{
  "parallel_block": false,
  "optimizer": "muon_variant",
  "beta1": 0.93,
  "warmup_steps": 200,
  "schedule": "cos",
  "batch_tokens": [32768, 65536, 131072]
}
MLP neurons of a small language model. Each row is named by its layer, matrix (up: input weights) and neuron, and shows model dimensions 32-287. Each number is 500 + 40 x the weight over its row's rms, rounded and kept within 0 to 999. Numbers have three digits each.
Before each neuron's rows, "fires on" lists the tokens most often at its 100 highest values on Wikipedia text that the model never trained on.

fires on: "i", "an", "at", "er", "ph", "od"
L8.up1480:440472451543524538463513541521494485527481536459536541503540470462493481456524502461523467510423519584494483474439517466435503509442554479412513546525501496506460507506464506519491478474476513499510511547530525426491511459467497543539516459512481510456495502543499479481498479468512502464487555533525491473540497394506500533512521491460513546509434481590519492489421447470527542526495490489482535506461549468509588515598446543466540468427630530493492517445521527507569494474458476449410585463557438475493453527540471526507511499498447432584445469473537532464523479534512560518492554427495503554456417432574463481552541458517494527453512419526480467519501475482484508486526451554515465450465537543524551469541453400537517494486512469446541501471504473472498515512579479

fires on: ":", " an", " more", " as", "ing", "'s"
L11.up2225:488410505442510502509538535491471475497540566465478487498468501479554542465482580453521555484471581497663467560470428554543476543412458516557500516531464523494507579529531439556520463466506491484503453511494454501488494510412478414479541491509540535519520473479536461470476523422545485510510568496449559586545460446545532493500471484465525471484513481527564451467510518424455571556518523549512550538474471396497466564527463487520544529510556515486490528514558470530477467480471520460455477504452577517551516410550507427508504508526480499610534550474462475485569591543505515511492455564464507461452500524550562490465472518494477501534477516518509451514448489471509467532503491529548580500498487506545504513470523557528514488484491506475461500532484510479453492545505463

fires on: "r", "z", "j", "b", "ar", "er"
L8.up1606:561547483489488495484482478502479470429553491531556515495505481526504497489441492558612506456481432459498495492480543548473473516510522493534499441457523414511527524509429542482517484515506519470480449517562637512532500499459448560418539493458522482459467491503577525506423467535525481463531538476589487543484491518520487509528462488510515432552518478475518520525487473563561468461438474503372556516486483553447511506476376461481474495484519501451518455498505510550432503441453462447546426525551537496486467494550467541538533486486404451511528475512563530544467502557512482453533477485475451441530494481485563525450489492484542487417588583517559475540448537532520572464523492411563492533540495468501458536484556552404479521450554525536467458480487502483446406536446505

fires on: " on", " in", " |", "On", " following"
L8.up980:459486399556503479496455450499484527480502532494484550567567512523435520514574459490463537433511466477472506557460434569510512529495512468474478486499544476521486471454499509425485514429507513498566457457529449460564501459449553508501475423432500599524532450455463597519463511531507516526491508491414584544473535559512467532581472552463482420546572516500505598498443494512507452444475491503569469481440488576532477507506474483494506431465514478491474488436525566507518493627459531539498486557508587477478495516528523412498566542434551424528516414507504469567454484499480561503505500510502464524494417483495536475552481495487497513482477560501428540437511457523432512552476544491491496534507493475457572408448533485479524481466561513525522472543466522441472474524477511

fires on: " |", ":", " in", "21", " on"
L11.up143:474483484590510451506415509438482528530496452506502478525547516525458516577573511490498481529584479496531469506435440452520476532531490474437382465495557502476487544532435506525510498483490557528500461529556555427488455378507506499516525462489509519509493495526453538472512471487563559494472549528515563499552494538442465530548493550518407484543562485546484521567468500470487475473476517523413506430555461501474427447442480487536517451531513497473444479452537543496482497518494504488545501511525508574506541546426498523509574546446523489489495457486472460521513442522425522499505515559469479513579449505531543561498567480522586568525510521441491484463532572471501560446496448493505551541549564564482446566521494455480508455482484547508500599492492539490457525492473498

fires on: " the", "'s", ":", " his", " considered", " an"
L8.up1246:385522497472486487455550505496509480541504544468518526494506500499542575532510494531528470461512485463581405585510544489497538457549512449471413526549562567471499532557390548505551444478506470463526595548526468509568526512504516493510511494591545480464478530515511482447518492514545481484546530477435461530478463480503501535521518525469543428458505472447539448489487527424445516498476499542579555530463501519475469585492439490479585464575534471466523542472541483473480465478510498456464497479526510546451474520447530486471505489480513472509497508439396488520546539473510529479471500461426500478496515509499567480528499478518503516513543549449529519488518515514510468572500473567526457483507505574446525469485569498515560514434524516446579502485544524468449528499489495

fires on: " |", "|", ":", " by"
L11.up1763:551552519560440551490455499474437533508478530484473475521478428564511590484509445573514423499545509540563476510535465504527470474559508534495462473511506481488517479490509529451473501485480467471545558547493491435509495499469507518437483474464575469499456471408493514526460472519520483481408479525511564531498514490562451472498505551466410515521493520522543488516502529430437505546560520494452586508539486532434522546466438535456500471486458517458422430453518466522420491422484431516561560538484449589518488520500511515410468525509505431505550493469480529527529506476464409470491505542458539490478512536475541488474509474479516457437407553452542425493513565479493527537474490470510497468456570553442530535471523567557459534551455497569496498519467580412493525436476400

fires on: " \"", " (", "/", "-", " “", " '"
L11.up114:480538497445483474461455524466486522532489524487489472531445555478525468532429509517533511550456496509519502445453522509506490435502515537496499483453477482479454526509477495477596528590536463541587489484494533442560543479494469562493566504562453510478487496546514470468470581516504541415563481482522497515394478512519408591486512470502459437493463426559530451469547477541504449522452536543532501534523461515537539472419552522632500471516543480498503511494496499499514506434550526494542500540514493446560447486542538494522466468474497450416506545514565496464521499471463489475489476442501569479487489460542517538560541454494508573540543538561498444461555557506506511515463518490480476501567500508570534538511530521500470501491491460520501517477447513436538533529460502

fires on: " L", "ar", "-", " S"
L11.up8:434510430539513571491473490509462500513453544402518524471483512539464534498488450495479548522473497440538430544471487503483501458505448552465447512476452510515515571571497508443521518553562504480514445534533479537476490494471495491506525520455491486439495538411520554458483475545500522474440541549504479559478463472573432565453441469499493483434525484476554565466514510533507509432477557546505508532523430529484503445473537441444477519501504502530509490458493539441476474468510467522425458504448480475489527568584518527531490539514620495487497455474544487528446554532542477521499510535499549434532475488474488453519510581483492543543519480495521518563473424453517573546509452485517483481545511503435518493547488491480524504530536496404511452480481465536528475614480431

fires on: ".", "ur", "b", " L", "ar", "w"
L11.up761:586502503478560581565493491497525576493494493504472553485409490436497525523486445543531527538470465448587485486485531499457491555537463517493456510476533489483525482562562494517474570502537531451442460505475547577475550480529476475540496410498490515423495506446492508487527497498543478481488492499535515493503520530520530551496531532451447461465548545465549489449502512533470485496503520477463518503476473476470544548477513505471560476446404420496480445469561607463397515510507509512467542527523516552465443509565515466525499472406494487541464502450528561532555475566483524475519546531490484472538528535500503490572589536532541481531472513535539518560505457529553478472517506491513436502501513553548535528453562511504540584408510526539483475506472547558452426545529526